Weights of a small GPT-style language model, trained from scratch on English Wikipedia: 15M parameters.
MLP neurons of a small language model. Each row is named by its layer, matrix (down: output weights) and neuron, and shows model dimensions 256-383. Each number is 128 + 24 x the weight over its row's rms, rounded and kept within 0 to 255. Numbers have three digits each. A neuron's up and down rows have the sign that makes its largest values positive.
A block is one neuron, or neurons of one layer that tend to fire together. After each block is what it responds to, as a language model described it from the Wikipedia text at the highest values.

L5.down154:105139132154150136128110111130114149117106189121130093150091134117116184144120073124137112118127112179135190144131147111117133117112113108145093116164140110101123109127134134105147200121132113130114064143130134111154146138140179143127135130123160132114135128138153166122136139172143161145131133125127106125131136120151135097151135107074151110103097097117124134126112085140116147197154
L5.down172:105116184105141103159138141117101113119087132109112122121137093126101142161123179126135131203163156121128168092148143084125081114129119126144116104104089120122131115126173103190105137134155095110138140132121117121151112129111128137107109166136161121152128175176162138162163109147148109106152125133125140141166121139180106109099111152119105125113041143129147114172144126127148127194123
L5.down313:114165146121108082116094147128151141112158104114085154131140125105150107119123087127102071134115168169097161125140151091136144128114125125072122104157124176114104109149136086117133130155159112134138076120106103175129125139095182146099154166116104126130144115123138136130076149135118129140145135093134170132143138085120088100134086123104113103121099112122145128122092078150189138178122
L5.down430:114073092124129156155149128135129129138091144123107078147136179136121136150106108147139139131093119162144142089148086132136110121155135146141134163130138122111153140098131119139128138165120124083115109174120143156081126129097147158125131102149152083086114158104110118140150080107121106149127080146158193143146126113108089109166142124093136107128076093112133154130147082157134133139194
L5.down436:102139114138132149134119186134096116149132114145092137097102125113159170103141136100122095152114117108113116130099171148128098078143151139155121135113144160130092199136164140139138140163120145118138112088122134147132128112089139105124118111175120161123110149173102149092123132175138154152121102145116118081098142100160124119086135114136159122122077101110094101148137096129104127072109
L5.down591:111138093098106135173088140093148125124105113117113135133109184128127112123084115135142137096099101133093126123108125189139135151111163130110115137191152149122156152130118142130127148106127164164099116103136132109120107142134107109117131126107098098148128138105161113144149132104109099124139125110099132139175097142126109107117157119151092133132182129132164108143124136146115104090124
L5.down693:155174149148150156138117089133144148137111114091134189115107198113117109129161122095107141142128097159142118152108095121114135081103129137128156122158117165141125155148131138136146162146164127115090165144121148145098162145126137119093107144126164162145102161129152156137079132145156161103151162115103112137132116130166116098098129126135111155128126159124139145107125090141145156140132
L5.down987:064147168129130143126168124133134144114129148092092086198128140121113161136102100115126145110129141144096102125159107115111149131151140124105096144139150106092133102141139117142123170115115149130127064159161120116104139132116138110109165165135109106084125123121110127115112077075128098119161125101132177159133136146152106131159130143093126135111085136125091138141105095141131137200098
Description: Split verb endings

L4.down988:120107155136138117094131129176129117064135104156127142101107105158104142154116137102112147110130146151144143152132149132157121125134149123099106148085155194131130090116184114162115131158192081126113125129097146163173126165145105097150079148181150146130171142166135086134123138106105121140097125124163117144130116134118132125189116171089139120152112123106167130119062126118102123128107
Description: Word-final verb suffixes

L2.down48:128123154132073158135103132130126128188094140122146177127118145146088130118112149153139135166158148143142126160121153163152131103101116162126134115187151069139148106124119183139147178124133102087143122151124132108127142102132163092131123127150153109154165117145135120135149137133150063118088100174108124118181126130133113085119084131131131112163122088118109137094127142123122151116148
L2.down97:133136169081166124110139115160186104083126111124075097137118105100108157092125129131063148138184098180121138119147145083124098127134144146074154152131158149114128128117119143126102101132113097124102166132141110153111142133142117123124126076125133140151146109141160138141138159154118140140146137136134120160122107170124130122135112140100098118156117129145142081135115147111150112099135
L2.down270:139147122097144141129120116153137084092134125154145126172126149164067143116121140136084105152143151138155143143114143163155125186146127136133121067171129104119145100111121137101123117141112116111108092130165140155160097120107093116174190133121169102112120121122145131148125129133123164080094123118106115136173101133128107144167073127152139102091146104131159087134093097122120145136172
L2.down283:161118127146125149153124120119182126148127158120123117117164111160125154102125142149168128119115124168108131155132138141080121103122118135138117114092104177115159112076089118138076109139159099187153134143112100132150101135173139127149104163118130113121137096121109129123121160129134131174160111124122065138158130148135152110134111116142097111135121144134113136161107124125160149143088
L2.down315:104119107143115140173120147133165167159157104096138124138117113129097095121119170143105161129118151124131133128122162134167130141169131090147111114119140103122130084117099105128156116135154159144126095101122110120115138183111146138101095164096113119163085169148137070112166148147141111156093180119122143161141085164077158127127123130143103123138127143161098132077146110119098101134145
L2.down539:153128121076130124154145130123104127122180148130128141127148165128142165143141114089136140119107120121132097126220150155145159165142124119088138135085087103150164162119108121131127119119107145136152124106111079100156138123109142106115142153124108137143124159118122106141131100188148121132128118135112158136151079104173122110126110071138075100154133114094088110111144128096148130176156
L2.down981:081147171101099145138124101121152155181122091136127138167108142150175132118099093163116134134149100115165138126156132132143131106122130102132111129141115147114138083116097147169077141131134121121132106124105143104115120115173129134107142156091130142130176131147108113149097121075136130117114102131115132164101145125154099181140119143127120125117116071118166139139082132149123103174115
L2.down1015:103156102126144110159111120157133100147136153135132122135126161120109129151132127158146165115113143185130124136125121116120152107131093133118088094134153098155151112139126116147087120131127164112149108090130182155163139134129165113132143138134125142151095132149133139132156131099140087130138136122153129150113097121100106102099091140101119138120142096115138162137175114110133157099098
Description: Split-word suffix endings

L5.down115:114148149104115140137114123111164139146113139134158133143122157121102126152111136172108100095137113132105156108125108108130142100187137101167144133124128109136141101091139094111126147127135149176123092104146121135134118143149090162106106164123152176087152123147136147133099118145073121100148139125108180097161139131125117133115144118118076156108123164126136158107107139113162162093133
L5.down178:153115146108130106124155138109142118178123115135121110112137119117107089097078110169117089165154101113143130158122112126131159143138146131119113151123128109134101114107153120159151152124137151133128127154136075132140115132128156138134118118088096132157127163131080138101132136173143165105116128150122130130096135144118142144105135112098122098156091150159114156170115071171121167166112
L5.down269:154105121152160114128131087097102119083106173098134111132112092145145122150136124104112139123130144111103085117139115117112143136156131131108116100104144148133104116143169163136107102155125129178128140101137131152143142170108174119158144094153152124151129090141136124141130187116140158128109105189143105143127087108112151137118120152103172144113135126126141116153131136117147132148141
L5.down508:152126118069183114134119147110124137135135108147146145130112116137134090159129164125139108151122101111114116166128103142154113149125155116116126146105131144151112118147134095101129138139158145124108136112106099126108171115139130103151099111099156140141185106117125116144118121153137090149062169145092118155104135150122105121136145107136134122123151100166170129117149126120168148102105
L5.down722:152142089141124137095114133132154159120108140128146104121109080088098117090109104138138107149092172090093113160139134152155130117190117143100112114141157156149196138107098149116170107092129127139151127157118128108124129145087125104140170126117144161109149120146127139102127138146169140157068151134120112105147124122114127122117122127121107199143111129129155118166180126139104131159104
L5.down916:148163087131146101138122119113131142120144141105119146124152158126091124161121112126139173117112149117131164133086135104142146145116124104086103145132105177148118092142078129101155160146106146113119105139107083146168145150083141135142099142160135162158131104148090070152117143148157143139115120138141142119150114126121092144164104177148147076128148128132097095142146109118108082152127
L5.down934:134132097121144189121157125118123129120158119148121100140132112140069098126124103127139146118108112153142082095164117116195142092138107124096151163153127103131152142132129152092132109099102121090106144119080142112113057090136147118112119143071152100151105171097149149145101110154120122137131160130117146127098113117084137145126112137114151095119111155120133135130102124099102109118096
L5.down958:171154121132127147119070102110141128129149139138158144084121111119124122152174116095141116125142123128112122080113120111137054138152131133147132126084154177127123110163148138129155123090128112103125092136138129129113119136070111105117141142083125135140157079126121111143133102135118198116129157141141128104145112089151137144103119132146167119091067162101151087137146125115143091134092
Description: Quantity number onsets

L2.down9:134126084134113160094118116057118129146123121131089118123113119120102113095172137087173180128157106104071117129141131123105145159134145167147108111125103090134116125121106105136093125135111105095088159118108165146154098113103145097116153153137154130142104151122106158108137148113144140106114113098109107134159147143154143105131115148093116141113151100105110140126120107122135110109166
L2.down372:142158112110119125111086129124089097086147145097113137146144105121125144124162142096117158104118138116091126111145139122120114130090148129121083141136108120132135110179146154109115132117141133136086096165151108133147145145111154094116098154149106116166145139188146111139132145154134112175136145066121171135160137123137154125123120121113124140156120125100175118141100127145109137127124
L2.down421:113166126161120132137133130139115095101085113111149159173154095123220124143157143169123164108109150116180155151143119139115171142121084125124194145117129098131151117121097116129127149105135113141166128113138159125137139091189136129136133091165160128076165123107123099152149105130127164121143121120117094104100077090098114093124138088090136123127114110151159148137114149121128104157158
L2.down425:132126115171143135102128133080111129132160123157111131152108119106088126159108159143092114117165140115125136133146136168118089166134150145140138125128098094135092130135117124146154138144123088099150113111128128137105122167097060110112140087130091146125121090113146159123146132144110138141135147093144097127147129158122096088114119089147090088135152089117147094115128074168150179100100
L2.down471:105155149116127142108139085109090143182118123120154116146118111129113118158115143090162086119114134084144129152113142085090123123122090153135108117160154121118098163135090154174148088063138136175133107155185154099110109107117177120132072122126123106159138138105177116132149149116124168133119123087152138086151098121149163144118152190070137131164170129111137108123140145124125090140168
L2.down501:159159132123140140131141107137132100115112108138084132124109124124104113129107152114092125111144117143144145100177140104087124093133122166146136120127119127143123130134136143132152170109117087141153158137117123112142076122128151139100107146087124098106116121142115115132065097142117153144107154076148115123147138100123151107136143129142087111118159108099120111074150137144149107106125
L2.down624:125127129111119113077130176151166114107147088169090173109095159110155073151152171126125111143146151116127109156163152138115145133136170107128135097104138136126127136142129205176157137139102117108146164091133087069111157179134152108097116130141166124156108118096124131150135159138107105119125123102149135110093130146139133122143116139123146161150158134124117139125124134103175127113154
L2.down758:066119107115132137127140122155099150116131145104082156165094108130115073175106131105142066102116120116162120127151126172129100119109138096135119065103142152138081132114131129132101161111119107130094085114121165136123129125119140134148121130135116158176086129088161116112138114149145114134141087135152118135136138101116099147144133140104109107125220081108110144135119133121125135158145
Description: Dates after month names

L2.down129:127117109153110141129082144149084142124162153096118123092124169093142140154129099130117119138150123104143131148149121170106142123134117137165176120073122172128147206132132194159145174134153070138077150115123154155105099104141143150102166108140109110143109169176071101133117124114121120124161145153172156069126132134138143128119137167105125163161102091120121097146125122129117102076147
L2.down203:140131093094133149143162104159121149129163096126126119110133132137141112135125123090116134126128117145153159103116141131132129149139115115142105145133133128100148159169124154130113125119130133148121128149135100107155101112117150114073136104086134122134139126096103135138080148142120122090120137138158104154139157182099108100153104130131098097088124142122147109112121117127137102141159
L2.down357:133136085120146141129137138158172115133146108078127112129127186131130186118113092111099147124085151189127117108132198158142118115151171117138148088106168139165087140112120127172088085116134096122118124174124139132111093115138103125151150162151128114120132136142109145113149100133176163113096127093156167150111148136096131126107079158125147134112130143199129087143110108132146113087122
L2.down448:151099127106121110136096114111140104124115100086126096101068151103140144067094127112148132138126141146141138109149098109121128102139158110124152162130152181127158153133145142123102132095111140118128089117087118158139119106153158104076101123076168097147110127135118156147128168167154126122146115140101123127151141139105150137156148126088107125145110126142135115147123144112115123107123
L2.down603:120099086131144121121147130101173121119179135117106146129139147124134137079126160134159119121148142157122096103158103097140108147097136136125116156131138107134151153125167109088082107183147169075104114123154177131120137139131127120127115103104105141121125147091174141127107128114150137138142103157174117157091122073125131157171143139135151158100121114125104149191138116139106099161111
L2.down802:138118155133118148126119153178121110117137149126103108137125129128128074141129115139143135115155146096109069138121131121188138140089117125184145128119143144105129169096130173125096146106146100085095132113129184137161134140150112128158142146124149097137134133130119163118095132146153127141120104112110104121121120106104124111142126087092121135112113162146179087134100151127065122115119
L2.down846:117132105130159143124144152113135115113154115115120119149127115141164138157127159112134135122132142139133157114162162132091132129111203175095168081126130121150123125122092178124099151143122136117105120150139145085164118123094149151108162152083100142116159137087089146170106121102170176120148133112141131085121135134143129133117104112104114113099126141105166146130118138118139145110121
L2.down976:101160134130145175120116076096109137097118135087127151104116129121135120116122123143143136097116118178131083072122162130105125131170124101119127107148178135132099096148113149108123145149153136096105123138120144095156103163124149142115127126171133088137118154118105136164091172167116121141113120124166169153116144143140136158141144132125129105124132161123117138103086152140102151112103
Description: Award names and closing quotes

L4.down1008:139106143155116130113160121144120135113143130076150124098082140103096107158179114146140162125123100077122138105106117113120143125102145103114120191131133162095137129129135134169090140092131145131093095126144151135132131146098119145147122163121105158126111124104139115152110174156122077132122139134173098136126141146138131141118124120135117109131094146123086100149087134126136056142122
Description: Mid-number and mid-word fragments

L4.down138:107157093151129097129147106118134089083114148107102146140163126118093091164091183135157078111133154106116092117156108134163134091149112107136120149152149147120165113143149116117133122110116110158118164140094148116172193130123131134087158095133173154157104160123163135093128126124120105096156157151125096165126143126130168093158115156133102165133122122126151133172119141104160161103142
Description: Anticipating upcoming numbers

L5.down1:123110134130089101152119141143132082096107131143132143115176149093139134120096119132115098152130107097138168122112178127156184108119152102130122100113100136122105149121117163131121110114164139078093119155113138135153129160114117121146157110144131092106091110131135118128145139124111142108141150094136164129126182118136131121137162137152119097114121125147138138110171142138160120124096
L5.down70:153076150138140129122091136170160088139126106144115116095132115130120095152141170142144098150144123095141112096077135111134145124060147128103136104103108127105125082130112172141093150128087114137168133125122132166172118113146151126137126161121138110109153197136130117134129152129088156155086107107138133117109090079104107124153124100145129102138103120120141133126158146148180135106111
L5.down599:127150160115113159102132103151128133119100109131118155116119135162154126126085106148148164135149116120088104139098151128150115118140154085149147113152153126149147109086110141135130107117128114111117144117104117131142107096136161082134126149126109141126167157143137135124115079126138136127140145133131137130112079154156102139139104174098129117184110126135138122173142124106164136110117
L5.down649:103134109140127150124134151151110125114137085121115128131125136147140124143094183098144154121072144088122136129111148147138127140101103074115155096147177143109138157122197121114153102139130112157120106159122117107124109114128139110144080150121090087155128111119172115123121128108166135129140116136122135152119149110165138107137113088134131130117093123132177124125128136140111168122091
L5.down677:194154123150086149157146098146095107134131110125133093126140082120189149141126124132152132105144149127117084146114104124177103164109099124128123127147117151104117104115099156091154072137116119133116141147105125137159139137167097150113124088128142118110137135109163123096127109105137128141128078142120187122092139090139108142177120108107121134109095138153097114153127148139155109113128
L5.down900:153101150153114121121171127178142119157119114094126083133142121089125172099123193144081088128100127086099125160148112127159142094089150165075149146099117155159123127170096109155155138103105108122099127135109119132141096139144110110109132174164133108155091143117099134188113167142150130107095099131111146144177160142133074136094126137168099165128148146115110087122126148118099101147136
L5.down955:114104086155126106122138199129120112139169117105114115151081133099115105114123124131134139086083141075192123140168136136102104101125089194137159100123099141158112123106118090151152101131117142111131073137126153083118123137171151168077109087167125125177187122092137126115137192135107138143164104116153139187148118119142100144161172161135120168113160138129151098130123158118158087153104
L5.down1023:142151118109151133137144101127114160054139131150137114153133111093136103085140161156100151124161140134166116102138152091131145104135086128141116154143136138136153088126118116139145133154153195108116099137166143118135158120152108118120125107092107087100103149129113145102168112160124134109131119131143149124116108155143119129187141110112098130123093161141132121126153171107102125111116
Description: Completed head nouns